python train.py --head_dim=32 --d_mlp=320 --vocab_size=2048 --rope_base=10000.0 --init_std_down=0.0 --lr_head=0.0068 --decay_fraction=0.613 --batch_tokens=32768 --seq_len=768 --doc_mask=true --steps=5326
MLP neurons of a small language model. Each row is named by its layer, matrix (gate and up: input weights; down: output weights) and neuron, and shows model dimensions 0-159. Each number is 500 + 40 x the weight over its row's rms, rounded and kept within 0 to 999. Numbers have three digits each. A neuron's up and down rows have the sign that makes its largest values positive.
After each neuron's rows, "fires on" lists the tokens most often at its 100 highest values on Wikipedia text that the model never trained on.

L2.gate224:497492481505535575510432478444474433520506492551561477528506549545551509451442454516506428499512497446495471553473509521504541436480545483513460450507465583513494468436476529502526523516503459461458538530554431586555452521580501532490467443507505564566485582558494512494490426563463498464479512517532514533501513469481565465505482506510517471512564484524505496485486554431542560486468509545542411425477604452501460567453508504532568582467515476487565470514523480460484489439517477
L2.up224:534496446525535493430574462523489578522519500479556509471575550470515426504501454501563531580435514506528498509490489544453467526407484484521483543387441501440536434507493488502498535448386526571522523477550484511513540523529539521476426445543496469542509512544482577521493559501438477483530520508561541486504483504504594539522535492533457531549535501480522472514568516501573547466550465560543498440475539481457513460487480477458447536505484544518542512534409502467518483492511455
L2.down224:495489490570453482458516538545511502507529508506419496508439489427560484495458520531502435495485470563503464454482534470542444532564444537490469483501491470551495497496485442481474422512510522510489567504479540465476528552500502486509485592402556414418446457460510481491503499506507517505514545469526533558532499547491493491497479473521415459433522521441535558470462434539444524556465558500499438572483498514488531550551466481545516493478523501589507595477629520540458550495504529
fires on: "ious", " their", "ose", "or", "er", " British"

L4.gate138:530479418524554468446549461525512424492466445412536533566434480483458518526471522558454527473492552510519505542528531538460467498502518436556433509464520478531521564493440479496456438512555544507510421547517451515501499478495502476490470483487405500456514565496464403439534522518494518572528423490441545477553498539427494444528466492483565521461547512494483490490504587540437484470528510481415478487538514505526494475493526459476444577527517425512534435552514522463499553526543497
L4.up138:468496533539532442437495496570601426482442479464498499523423429437481465508447505472476501567451500537511483525574546539414482498470513453476520527485619474512481479448419499488524472475532502542498495446525465504558475458539486435498457531535464526462431502482513467546476513491444434472505470471486490501589492481455493515549603441447509526453467525554488580513561552525474474486476581519468515541513505517458479547486558509518524484488513479478462476516528417472495544498535559
L4.down138:483485497545571500518452534525524544524509514428496470515483470423501548498460451531469475466517560565529440513638454484473526517528526454458463511431521509562513506522504517511448512552542520513492433434470426533510475514490464517491517495458473500513531424492519489482479581513494581497461540496534520491525484485475559457542397540460487514450423522494493504580472554564417549517513468505484369505446478493517475459468547529446466493527485458458486449499554527487535565539470475
fires on: " r", "R", " R", " "

L4.gate67:517459526475455428503490468529473509545469532488533509539454492550541535433550499512505465505525510471515517538475510454484587562478482548467519488526500457536511484487548497476487511503514494445528491504442463474420386516474474497519595496494534480522558477507474478556490476502402493491481435532579574479524508523542419545434529418464535418465441545441533526528458451506537526504530517496554485454467532464475542478530421542456468449545550490528603561457424491516509481520496561
L4.up67:565563521557479453470466519428517489509535523527442505464470468406534557533503422571459480536449499510464569517499518472498524399593470441516508523480520488524547424457527572494559461468499458516558503518520468495495473432462451433485465413543532542438473513464559494528513520554563430530542467473569469497511600556456466467420507441500519505491463538484544499467517462536487544514538462503504504488493547512489504486559514519465477578514532472523547506477487493544551451486490481
L4.down67:513541497480508539411512494518549498503542479495488453512526489428525480582479490414455570544526523541574541484470451574495492491514512510507477488474488516493413511530381491546600559528497475525450462494462464497499540485493486494492434461548499470536467474552531495502501556480526498568569512493491499415484503479565564527510483505510459512438515517506534476507553532493518382489525423563509519548519533527495486610493528497550508517479509573503408456497544566509473438458516463
fires on: "ff", "nd", "view", "urs", "ater", "mer"

L4.gate156:428409517454432461541536494516470502459514568450486490460567571483545584450528514534564510569564534540513562467430534505495469448515550520586485505542493470487556477441481491543518525470500463439420464502515513525426524542440560529553477500503486418471498467506456529454517553537537518465427536496497524443513496530538572542473526534486512542411530530459558490435475543468496525518506464516476586494519473448503471447478490527500471503507517495528461484575527448526554468531518481
L4.up156:525452466386405474550584560550556487554507452507515515427438546552470598476508522532498490456528526441496485493497452529450530506506455547464560558543469547477569518549527454466504569507525492449511568484565466536471468463591438496494459485479515518482448529478481543425539501530521482467528529536546451436439500475533500490488558557539475490486522475512429592445511485501483499570496541447538507492527511467515513517471502443495450515525527517496510441536518487495552460533547522
L4.down156:492532430578486510490502522511537448435492493497554467527495548535499478536482556478566538485522486587442559520482472520461522512531468508492483473527565462494481496530479534516409404511453507455503503533558397507551521493439472588495502461550442471510532440497471462514436524487495519489500467440474454437553522532475583496517552498470460465505468524438467499475498504473555532456481442473476448547425475544464522456468422511499531525508482574564448516459479516544415541580455489
fires on: "st", "ed", "it", "us", "ing", "ath"

L2.gate34:527515461468552446489535523515425576509532544456496536455477490492599489530580523480515493498469511541553491518532492474444523495542556568549535461492447507484529556425527467544478454550557518494458583498482451527509556488510562556475506494495507517548420513473569579495588525492519456484500493497553554546579491516418500472508575537506503488476556502464450513471516478527520434507404418469583482489471542493540457504521529475493456435512495467526525447520478466477551502561548496
L2.up34:493471489469502451529469544503505507521459523485511515510550505473484421471500461466543485409463496540539492456496523458468471557457556449497494454484507558521543513476474470545491544497536554463462496525467494455511506538532612477518508513610474473596492476471515450507528573551475512554501541433482457446485523497478545476512479518474582491476458539490513539486573429547577515516498503447397473512519446608434501508554450567467540464488521502520477544576523436442522527561502505
L2.down34:565468490511489530524600455546518493519465494544481566479490522433484521573587476518519542506532502515451497448601496518423506431519494552408497449535490424474510565491524477457513394533469548599467461533392477524505493502555425532513514510469491531484483471524462512499487515430549559501458477506522541539543537422548510494472515495499536556517551498495504476508488550477577491526471507551543458512478466513479564494480519466546574461507491519493531512488452460435480435546501520
fires on: " At", "qu", "v", " D", "let", "k"

L4.gate141:508466446525444511507532475494534557491451455546508496477515517491480469518473498525483533491442578575414553557520435537549491501476489482562501478510492483548518518502477582559453519575544485490493441508549509441464490458460486481513420494573529474414552466547521418477503477448430549550565574439544510547501518490453476494489472539537520482501496446532489495547459474509533444511479551442513494456510555506524538489470444518473523412499510462491617492509429442454514472552436522
L4.up141:418456504502496570508459518512445460441504497553507507519500547451513569469555464503519486545566553450478487448458497469529530491495541425448426566480486492530578521501460501554474552536522495459526470468493431534493461468462523488513484522494481391536451436535464506485417508464549558458489531538497448477489601563476481420522499472505520420467525519466508491502482437454460465570440460466520475439469556435481481461524555488496526535552502493511514469572466514495486507400526495
L4.down141:500568434546517500547558447544509584597475528524521495554485488494435482501456501480485571525500547504472469618537489533501535459532495506539510446501506495541468545469455486530521462466504518532536485479518550510522410476528563504581556450395449492486456558502486442534516506424510470436468492501550508517503501430438515589463516438542546500439560448489543525492529501460509526498460546519505472533474495555521484508521423488471480512531553556528457471542499526491435447546513439
fires on: "av", "andid", "leg", "it", "ir", "ut"

L4.gate76:446547492464480581436519494509497503492501503526517419532506534501531500517561511516492483425491514455528530516502491500485555439455548478512491498483496539511530634517463415437561477524468436511521467549525547450525514542455526486460535517461492541554487459446541459544410461525490490589507439472488418450522495438512481456535487521571501477467537450486576563420531514519491510454437476494482516618516500532495542459513482508499512541561473486509475490456596489490482505422469469
L4.up76:490572493520425538503497438512451512480525510485511458550576480471494503510588463507562459499489500474465525515520492489449502495462504471496504567517437451495602521467500493560496451495534473528530528599483418452478541498482517429486562450446536469510532481453492510566455532562488483497518480523550475420561523469467571496472523562483528489503557504451560559407463541518425484453447504533511575562515484497593465463512530515478504500523429460460518510444535463480424513448486523
L4.down76:504515513502527566505511582514543499530471565526393499437419477485590484407493525490473499437449515470533462480505513554487537497498528500496493483454513510546505530490474484483470507517523522441459524490523575568541489512470509536551440463490506557564520497528587415545447466517490553539454479520498499486462532472499448561467441498563431534468528426549562514531590499555524552468471544487552498568457491600439482467525452480518499512510477455528460528445521497511524456482480434
fires on: "ast", "im", "old", " lead", "ail", "K"

L2.gate2:398436553496463452492573537507473536463561466544515441520577511607479444499549456519575500512484460500502539476512475462527562498472578550550474503563535452459499535393474468544448520477466482519519490567538490477416454462471529525432509507486526569467499511417545469562435489503502488543446591470520491549501490487479421508528430533460548550465549447492543483512500542496504495525468483452520489538495508534493495486509492567478506458508487485444493488530534451445455514511523538
L2.up2:445494494455551492549495458477515533510541513522415506524531536555525492491479508504498530485487536561505522468499513468552437538502609505498505477540547560457465468434544493558466523539483516556538482524505562391556475510454498425482566548510532557532582519539532481492480527448517545493453609500530510541449505546525504451525515506488570455494558509552487539487479585469480461493449581531518529460481514505516538468484524484519526477455423518473463418439597476573506504477535533
L2.down2:456524498507420466487518510500505482513506480461530506538510490527505471526573446470567484522502544463526536514506506465481482469494488433532439574494559439448505536359479450525529512440529510480476469494515453550456468471558534469551449537527523562461563509410515461518472423492480492549463424445427460500531487525518454481503426560466528503510560438479537509443526470454463502479497487532447505471470549541510510548458421475497413525505504436445525547436477448479424507554524507
fires on: "ik", "k", "old", " k", " lead"

L2.gate219:482487501502536536500512499522526473481494526470456454479501511569522555509522476523545481499499531466505438601471437572525501514487567479424456535522465499481557549547521503484527527523511509511440467456543540485475413542502522465540471483423426518501519477485551506564480546462480523461564454572471470583571480553520573475495515503488545510563610526505539553552548539481480441501505441431473492446504444465506572590526507543476502494459477496515447561491499508615496504447498485
L2.up219:500497571519559404545415539506560402440463502488565462508460451454524510499484543504575540493425474449515512547536503480556494456507454476516465550562465527557527531478527508491530456509478540460536519412509440472434519492384486510468480504560512630537532493521504503556485558445532562512538470418481504528525484525537478480507532484484474460526594490534497571480522507525506484477565507466554469498475526465516530513488551537489515494471507465488489465520504393524517508502497468
L2.down219:426482430574468490550428504433511580503522521456520504504523478486487495468460500434452525505481398464408478484522455505461559446560501439492374544497500496515541516524527466512525473479420500437449516491495447500530458494512458450517491546599519511552508525508522454501550565485513521540420481465508448500530559473540524503530507461474546555466397502470559491445498498529505482466494447530542412560532499521429459512496525520523566544512495501468474475456492535474501484481455470
fires on: "b", "and"

L2.gate318:467470468519457485494540484539435473523592436558530489471465499532496462509515454441528455475453558564516553535511512467463539498510562549526447485559553463483576426460491510543509520496479460576435516461572518531473498572497520580478452480457484548510441472473482460517515490491500473507481466498494529518431542561450515496494534490485471468453517525523499412490483543561454540488535622459442466464474553420540426477493497446530463470458485512518434579573518515500514519493517445
L2.up318:481518437585526442559512506430515477550481474529475513417545500514534528515477514597580459507463552501526613561500437530467514462502524502460525489496496471535487508511495496473543538482525547529493516445500513572499478481552507522507490467498493544533458527512515507485453504499455544439553453509584588547554535472493552449516485496409535587511449474493487492492518517480546551461469551543490529488563465488495468494524546453493480562567508568561425575511586499512540544437521530
L2.down318:433400529531448501510435499549422545573537556460484474520481514525453485511494479505525569472507424512502514505482454505489495541546409449480525423485552469496492503473519448582497500468471515497625507509470487544549476509500469449466509476487513570466403484447504559473578475544536571501429469536517478569505524491484516468465461547475456447499527472507453531477445526497530463504486497446454534510500446499470504585435435508546504480499497458474513517486498546405430532498539496
fires on: " its", " their", "ts"

L4.gate160:481553525462552582540468545585463498477443479436555476485507522460549505512505503541489512516522426400489549410465500495515522545459493507461523456526506481484542435535509457487526510491459458444555540511510493482512477557548543506446492439482526504560541473541481495423532482500452446509460513466439517440445446441453506499511502565481484495449414560521456499482511573556507480455466430481502493557446527555526511522489468475469453586466468526545520439389498487508482491557475549
L4.up160:463505494502572493579481533538525500560453401480510461504524470464469508520545607585439540528464465470549497464497497510484483522469524473491515504506512483569533420571485529514467456542449461509510528471541488528495503483559572553475517448463571509567545469483452492416508494536489529481474500487438436541430467488562547539449528450571521537584483493491502475480474496489509506424511469523460488492439452544545522580514551510480465534390492518490540515433480461484471480449534542
L4.down160:451466524510541552505465470529547530474484531473436513484492467537517507418458453446478492494478492587478561490552506488500497549576422546483544551526538540522481532538512448410443528491511562467458443509502485494500451556455562424585488541469531492471468472532552508507478526463526536536530424527502450492504537489527538531514475458493512481453501515521478504545468470507450476472439540480570460524576530524519459392450494537492584460589503533577418544518475536432511517488527488
fires on: "reat", "ig", "ub", "estern", " German", "erman"

L4.gate26:456484570409452477480482579471588515497510537448559532509488471465504541496489496587502484466562446490503501531468496515537482491490462549494520552461451496574491434447512524458539516521499486491432493459514452494564523465441519482508468531523514492543484534430488530597487524437532565422489470423504473631483448444577481468551472548481517485473491524487527512474538564543485482480543529520585495476482519503424467519542535483459448512456588476482536528487537469559504493493450495
L4.up26:441475531463473444484481523497521521476483480462571509498531418469479489448527482561467547456539502444530530524514548525517525473496461512457535498458440474580444496471529463409512400467490489519469504490456413565536506466437519474488570543513562484477444399510463502532543507434456630503488490459530416522459541456495477470480516533504527528498474479507546517505564571482524484460489464448566522520484497548446522478571526509490422463446543500512450458528523484528520489559442502
L4.down26:485583464510493580506500492462526523427554443611547485483440510507457523498523485440507527459447502484395507559519539515452475536566484475471505465488507509405456544591464470522520529542517528508545538501504535534475495554526518433529466560500496458471422499571544518489479513562425544560510501579555487495508532531488481469523549523467422527507454455419453522536483490502541444523498485554492446480492501526480541482470504506605527507495483555500507565535460519502507562549462467
fires on: "and", "und", "ier", " Is", "ort"

L4.gate258:488515451471542523493583488460516557482475521485525474451504417482511485417583442550456488445523483568570471496484480466479515460518501559484543479472527507482530501482569472495458485518488518516478565560488444469440485518440499509482578492555448500459446487589534486487422491518549477546494483414480502450534490526503447490446553454553469380498496478462494489438444463510587464511512470569463442486552516519520455515471564498430451504553462493468485515465496464509468466543530428
L4.up258:500456505487550478507475490463526561521503522524540497444459500474563470564515543483542512513471492436477454442560469452536568460446469570471525443553523541519486500493473506436423539502513523516498546558486427504482538523513530518462479508489510510523501538480514505397458496533524536414520491472548473524541490474563483509528557399501458507544466524520471483507536406510492522476480463469459511486447457506551544414478444428404476459412447491406506480408529457462515510487515551
L4.down258:362490476553465449519426474556489557494476500453452518523572526562471476470464509563530462531562505492431508491461534494478506539472445477482481539497424434497483527505459448516539503429470525520506417444513545531576454455485525541486532460446521509416500475495443437495488532402425502564489527499514467491483462511402444514476528551449547520544559515464527548519489481513494442473494566436508467500456548500493538508472541520541517528469453523509480468558530542533520499511466458
fires on: ":", "\n", "):"

L2.gate275:459508442517508504561452568553486480532557505567544503411510434548542550421470513489542532491504570495477510525487535441536501567540530538479479533552525357561593498553479443552506515561494474589553482501536437487478530546467539580556525496574524544475418518502456468474560502526432504495506569468479444522510426498500487422513494515516516526483451479457478469514505507440491496443536466523488504494534539469545543490485497531514501503558434506529512478502508450506512487498500460
L2.up275:509465428486523549489463512506569527514473434523558523410512571497487444461450529435423466565491538570512535463568512491486573507495570498503447521531475449507526453423441469537501454491591515528540470451475522471469466460488551462554436486480537471517513530545511522484476447465459450527528569482474458484491514518483467452490521427519529490542505498505538559560519429540488518520505560432469378480486504510506458524489552527476590500568481533473469476496501545489472507494560560
L2.down275:470443425567489553530528572498468507473499502583543522524485558445569498492514445533551557480456573457437575460510570529567524533547463510532560457556524465475556448524470534515476498520496569539531497454553429511492559537476479494502492522482491496523487511536550431539490490521471497514506559471544463536531494454492575512489432498521573421514459512418500455502436503470489581482518519462449510440517497528435532470510543562518523485522540515529473513577515511509524521554416452
fires on: "ag", "andid", "iber", "id", "leg", " Ag"

L2.gate109:470416585474491548490525463599484514495495544507495514517506484503447603480498554564474487552575530568455483577489462492479501565532465573536461492480539568486533492466457462536448538541519505505486542519575491520547497488529457443418413487488571516498508510468564506502535494528481448526537500581531490508435498487470520526513461480455506512438542530506557518439438477480473532458558486429485467463486508610477506527529535451469537522429501575537523481516524496540462552500467492
L2.up109:521553564449460481468490528509478478422552530600450505592465568549480497498530519525514493433550480550517526504498539492483546457495596577512497517479456538496478497498491435434474524492504452535532593539537506468490468493528476517563471511496523485467475470506498563511505526452513491539518492551430462517504511495441590466456501492447510451499502476474459452447425485496429535502501592514559461489480411498487535506412561471563463430508452559548516441472433495531484520474517502
L2.down109:421444539589530552564563494489522480454493470464561517485519533507517570446556520538511478524526509500505536544500457512510490492549428466532455478506442544550512498497496439489493543483497441437503519477530494494543524532469494450431476524505572490505526480505470435567581468525464520472516476548526505511447476528606539503541471541486522546575531452467590526525553511466465543488499469477428514456530476546474408493620444457516525529502565473564464496463528557513502483456504554
fires on: "ical", " And", " pop", " Act", " This", " Sing"

L4.gate199:514438515434448375494519521470533494463485458457504450471497502502565541540474467517506524460488511493556576540458562502524488555518545476518435564599511521534504558476457517522518549466498454482519441509473515510408474540573423613515502473507549462495478549481509538511492518512469472550517479443539546503484471526514498458453481513542503474482545435547526426500542510497456550521542486387451485523545506502457528542519444460503569502477483501471454475499437529431435447529514530
L4.up199:451527496466533558527474487503474534492488454471473524499458520430538561523573525399512459516477502549511489409482456477462432384472497409494491448409463513480556506521515527493522479482532588428507570460516484504507476542507512488478553451506537477516465457528481527469428554540492453470554490464569521522510484497502557457504515535491463466499524547544443520566508449596477530539574472537492480499534471615547516516505494470497515535544467441461504543530472466527488512428458501
L4.down199:484476635524476464471447502500540431428530446500567495540497466467520531500468473560500515522615517500521482509479499508483506501470560502456486510543509518543458533463457508544486473545477473523517520534518515542461476527538518555566514542461502404437478485490485495562578562488594510548492494401468460463492467570487541533549497465506497543474477506477527485503451467579511553492500447569480484497508522449532554508551497451535518432503531481431448488488453431490427430568506529
fires on: " f", " fl", " bel", " rel", " bl"

L4.gate197:567554453432546562496537506453386474442497494448545522460525538454535479513551468501527537485556530495535500446502460567526540473527415505568505486552444495521476565481570496544492527564554525554587548530458506551499425508504512499474442472525515447515477518424485528496536496467440483543519541550492502525508434481518510534555540507476488534436506606534509497533468524481473442523462431453512503541502560509535494410498519557487484505455488496520433490468462500471591491477481464
L4.up197:465527489557487462497570487472478537484528521517465496454427471474473452533485514494553464450413530454480424485493495453465495454460621529512475483463512512493535475473519492525522523405536543491470495542468479465542492512550553509530493503472475537553543421486528455470545466536480450531586501647558527499526502463468442539451543496463452497538488474443528561565454492558526514484542451473523497526433470510500534529471548456424505450528569481445452481433515518491478546515515552
L4.down197:521542481549546513483503468531499456549513473477531539505459548433533528495600480521496500526480486427568453526563482509499513503462446478506394510499436441515521525503484534470602444484503530542517520516542461526521487563464564522505407481496486472437446465481481505521502441544472499542458481502455507496561492509455564513462485493437561522498494508537416480508455504484544544520477472452458474526439494538440533435482424527466457579526527473507421497433411404500527506494527446
fires on: " A", " D"

L4.gate308:449497462538522508503501546461486536495539470499440444519426491466534506477462483534456546533469425464532462476466518508477432539487540491478534506528519490448498475483532513530432462392502568478512440512461473442599531514475518390548479526472453533471496484512482458470433521515489454424545538560416493408532537480525574531561481544475540452510457496523459549499530521476485532509434566543459551597463467480480507556465486494501554504449432518517513521514569526534489498492435503
L4.up308:508446458512534483539454526438549554493540439509516477390473519471492452513525442529458502544560445502546549430468499482557509525493517583543475458536470493451471430528550474525532491491477515433604544460446483484501562501447520466534488515466510481529486437524515511463559527486490532519476591456464555475482483461477472519555471502503539463571504535444420539529536429591547548474464522500548534523423495492514565506471485500492501485436432467548467468509491507491501454539460580
L4.down308:487470534586471522507490498490507466602478552509539510449591585531505487570512516498586491484510433515465440492465549522460480431499473526439459477515516476525537476526500461447515528444511419450483500524517524471441471463539503586434603539510489497575451565545462564522492493521471450549465560498495558505544519491507531473528439479474430489562481520485483496541496522489481535455441462466520577506488524544491495430566467460519526512524421536450426540463511504474476473506500550
fires on: " sub", "ac", " par", "é", "osp", " Cap"

L2.gate19:512507499521518515434564476572469498455559528465478453485572492448510443499502524496498466499506554475527478551524468488490521501513422534520490509532498517542529447566477526499520523437484465504494475523514452476561517510489449453510478442576522455449479519514527441557465560425504531530553449501503577586426462551545457506547540460488537487497500479508477497519475522466525483473456449551568449461519554487479516497577544481576534445526462555473463450466543415522597408459472417
L2.up19:489486478489543440564513418478518542544523537468472469477471476483459440493469473500527428443475506473499476486493455444519533443553470495521520464479468537589476470510531453534555504463508503502588466467543450465525484521479539418497497484523527549592475511488449456480588517474585616460496418465564481533452482540531398583472515518476496449490509524454528536524548496483469525468510469535510476466521487546489469557526531557479518471501475534499541520421531573509535459469553432
L2.down19:432508481500474570431560539501525474519505395452562546463513507453539474517478458490465527478543536402487465543535509470504521500500469499479440528524530500436444512550438436491506433492486514487470424462502563553421454461509543524574444473485484499452519483424499499468486532494529465550512467542461537491516522463498549508517536521476529469488474532557467385579480539538464444512462461456525436503528494503453524546543452446420545512453574484503503497439495504498574506449472459
fires on: " D", "ond", "ric", "ock", "ollow", "d"

L2.gate47:585397553510467465402510465537438429540518462515556488444464524478509467555474551482441508487512471485495444532535549459550526455494500462520488460541523480524512564556517520479440463516488454492500481518458441486535514518508441491492549519457528469564556532543552473490541559489481527534529501448469476460492452416515507477502440466433530516459511534536559462503477519419568512448503434497448514472496485512512559519447489475502408538500480588517532451469603540450507496462462545
L2.up47:472548497489474475530516509523479462550553528500460512470578531538379440422445496504484509474551494590465470446571526546534504535492468466518471474389455439483500539488440531496509453539512563499496488534535536514494537533485482490448479400482463456424475493496502545532544471475511549509476487443521477499576531525534546469449555530575585604501494465502536474530501537489515450485513462493503518465537514586438506506424551490480499526489478447490482547492520485581527558464494518
L2.down47:587467482443446502484496487439551575455528463469462487567450515382452530470506515443530466578490462478507451540566486445489548431448535518497459490524505524551515465476395532547533562513532447528501455534469526555526487528537501468537545460554496544457469527473491513404469502471526527584483490465489539548479477418429528578463538501446471443475508540464509469511473484505529531522490520514559516519523542517494414555512517499490483538527496486472484476568412511484481490538528462
fires on: " "

L4.gate161:510446502517439496470514509483499576473472455485535561477524474474539507445496558472503488485514487485482465550473492528497480459455506488547519509459528426507486517474451494589471504421500468428419471530526476511502455488453583454522519429605509486549500473506422545435501442488480482525444491539505518464509437455557550488452557514494563546502461549461500498419464476562455514505405466472532539439465440497470529479520474551459531501480551590542542553472532491478566536450495577
L4.up161:504449590504475470469536573596494535540421512480485560513542485525441560459472451542513537462470540465506467542521537535489455514501567527531484517490477497481534494538508495523513499427462374467494490470517418466446392506508544477474551462576546548495508480425447553486526507565474499498477546543521485519483508507533560504455527498521547500444524549489525508509574468466440517505450494503538482447447536501508552569515483536527501461468567515581565483477531499562546488468493428
L4.down161:446501477527496521504493445566524416525528542472467474434509418510507450572503533468511514488501526558488478473505480515445557550561503592533504525526558508518466452533507478484562458512522476432585523511472479525484506451443566498473481530474530438519523481477564456453441511437461406524519500497466543423543513479499511533513489462503456545553454557430537423432501530504559501539559501525524506548541523550592517530522496454589562502568531514494474499449548496431481477491485509
fires on: "th", "nd", "st"

L2.gate138:554505588484448376542497447506465548456497530498542535537576426478508547546461424509501446443518534511449521544525492456485483551486573455500530459487442490490518393510524556507451539568528497540478522539472588425496490432491489493529471537522571520536561558543502456465507499492502429512523432520522553449502475468530540502540512501485490497493471477504501552546523578446504506557565527518478477523502523399489476518469460463432522506485542536519508507469566546508538488542505523
L2.up138:507575525512526389502469559580497496573475503468559447591499438494520481528445477493446500492515460551494498545545432493489537476425545475501537440528480512536551417509500518523508456506487553517544560523539499489508496422515525550505483530559516498478420478500508514525517519482481464576499468514559486559543558483493416415483543473483563489542516528494497462494509611513432490516479482522526477490495467485527518526401507520536513514523504532418551517459549458539543470579493437
L2.down138:501510440462492439448462490560470444502526518476494466451531583518531559512502548508495559525470505576424473451491467457451508508492476494497515450551543496468436513528423493469432530532434553497456480507494464494500486563423493464423419514545536568555522533494494534468471528551476577514443508454538484577528556535507518507486423483548490518504554473578447548474451466430518511567617507501520472488500510541492492517481532495498501408480575492546524502475500453483468443476483521
fires on: "vent", "cess", " pass", " gr", "cl"

L2.gate151:540489609547434509526505591502459483458463537540397479516487561512544538511526485530485544530436480441426523502564489551505485494528545432430503465561438494442493515440486546496479464476495481537534491495600472522550440478519478446490534532511551503506486476523522476533403510445487558436577482560426460478453483497570459503478497462521492474447559519446529522480463444492503540523421432540472507513484524556563477504474495507482475525468508473531467500556479474449503535461454511
L2.up151:522526469467565394485442546418500535488486559527528504541483514502467469536472487472489513490550505484430487487463472491514530438423491443560543548553528498455573491499510523455489474525552440518509582494557477462472501526519478556495499490466531566524481468553461487477546476497496478531549479457489521533456494537472537477506455499526485512478423528525528538467558469532465480406504444489517508459467468525375475559567553488415404494462477459546435497543414530468511522475502429
L2.down151:433512545524488465565459556473475509414503465524425479561490541487453529568457558500536446463477571526537499509503517468550610492489480518539539499506475511507474535527532527498480441532474415614557491504520513444566452469434543482459458495444441499467504499456499512513479430457499533479493495480515576483494481502551541479465538495536523449553560522468506496475446526468529510604522444554418486512487447531539591506530510540494503539585537487510446474479483516486487538472454543
fires on: " Sc", "l", "-b", " sc", " Sp", "Q"

L2.gate59:531500429556508523529529531467524517492501459501466501463485549552457585589487446452473586509498505542473509511497475498490552483513548548507524584499468486484531464573524498536566546548505570484469508516434539477478538473547542595536460562527544536488501510424477509519455490455515563547551493464490444581495547530492460533509551430477434422495506514476530564584520441484537610533551463510488438491515524537464488506520523429501476520553551539538555519477510469556490521510497507
L2.up59:523502445577523570527568543466606522495508527532490469481470510490535533530491504535540488469440527540543486577523501542553510520545538537459526495459528432497548448513563483514489515556569476477538418528566481502483462522498527584570556554472559525454446545463558515500515500471467519504501567531466551434486506509544548527464482485509522438571514416464497549485489488538386542481505458462494480420454515442445507464542450485498581493506456504484538504514507496560553482465488527
L2.down59:506491534501422478502517566493423537442497420512477456486510572478461464536512415466558535536510450476482572550556469492484477444543561534516444503455530545492495477530495450502586486519486519487519519479543473498525538440534520508571498464479509497455513496563428478415448509464450541563531483466488527507505526453488538540540515469413472563511444552424520548504438524479513573418550493521445471535478514516484540485455522518495572507518556498418465574528527518484500546423503522
fires on: "ud", " stud", " crit"

L4.gate233:455455448491491451540467507481455417480544572447459531525530554466534483465505516511530480487537497492574427496527478517538499491526514456490418443462519605440511484509495515444528546502540428467469428530501465602529477542463445491485575552429572492527554469413509499541472455499549596452507480517437543477544474520499455519526508540523536466462515493493425486480521556491469483482479441501475435490528524543459576544499545489453556448504472539492444479486520473535466461497499444
L4.up233:464518488500564517524550515470439463496557540477510429516526495460510446417461514522506503503497517523499484490474456427415474531535520495487407459513548531442472442497476496444549529512471477478437508525524462582435500538399504513511482564484559552507460525428494542471486496401445508519470501529486531457515540580480382490466523489490430477477521466411476540503529526480528450541564430506458443520558460565546531490544497457546535520431487487474466509470514493489512516543456476
L4.down233:478499421476445476457476503464491501419539481487601469526502521460486574534474567509472451571476482492504414441485498521485494440487562468520468486511582496492501553469552532529538418563458488457433581515473546496493471512514544511543428492616564541454475537440580510484447535524480481471495470488529547479528518524553481511496452542476475511526522520500437522440527546527533463536471479427469476511468537473490575503506528512477493514506468479423438523511485586468542515460509433
fires on: "op", "b", " pop", " B", "ol", "eat"

L2.gate314:529513481545483544537528527511546420503585507483485420481486453437481479479499509488557464487545477452484511494473457549414545491462433444531523499467485503528425544524522486518396492499506513468471477517499545561477459438543490456484506523509451425559527388513475542529527494520447420543564485406504511544451503502492546488504510526487492467559504497474496522516455445510548508463549572566435454492477497504529512555492488504501503451484397522435436469463493497533433515444452568
L2.up314:540481489483518480457533493546487476522445596567557427494477491509555510505507444496489528508513528441493533476467483504426463476514462497516522460537428509485558491454562489524473486531550470532542460515501518521489525546436468515487547466458497516485518503523510478573546546495458482521472448526467468523483455455546479553516456535551423449453460560471581502595513463487454479517451427494406479582483571503564502420427483506481472515460467506429492444479559529498392445474521539
L2.down314:465476480522568488535476518537537556503517461455501555511500497474538442453460557562509449537473615513464490473496513499540557495441519446527446566536501558532464495512522520575535486486539521446469485497493504388554460399534523463488487511477528484511485483450514514463492542534530583488578553477553529486455549507446490463496572518498626538525540526502531541485500540581521464440491543515502415459539473502417515591499482515535473490466536456536503484519548507527477510455514517
fires on: " P", "=", ":", "rop", "op"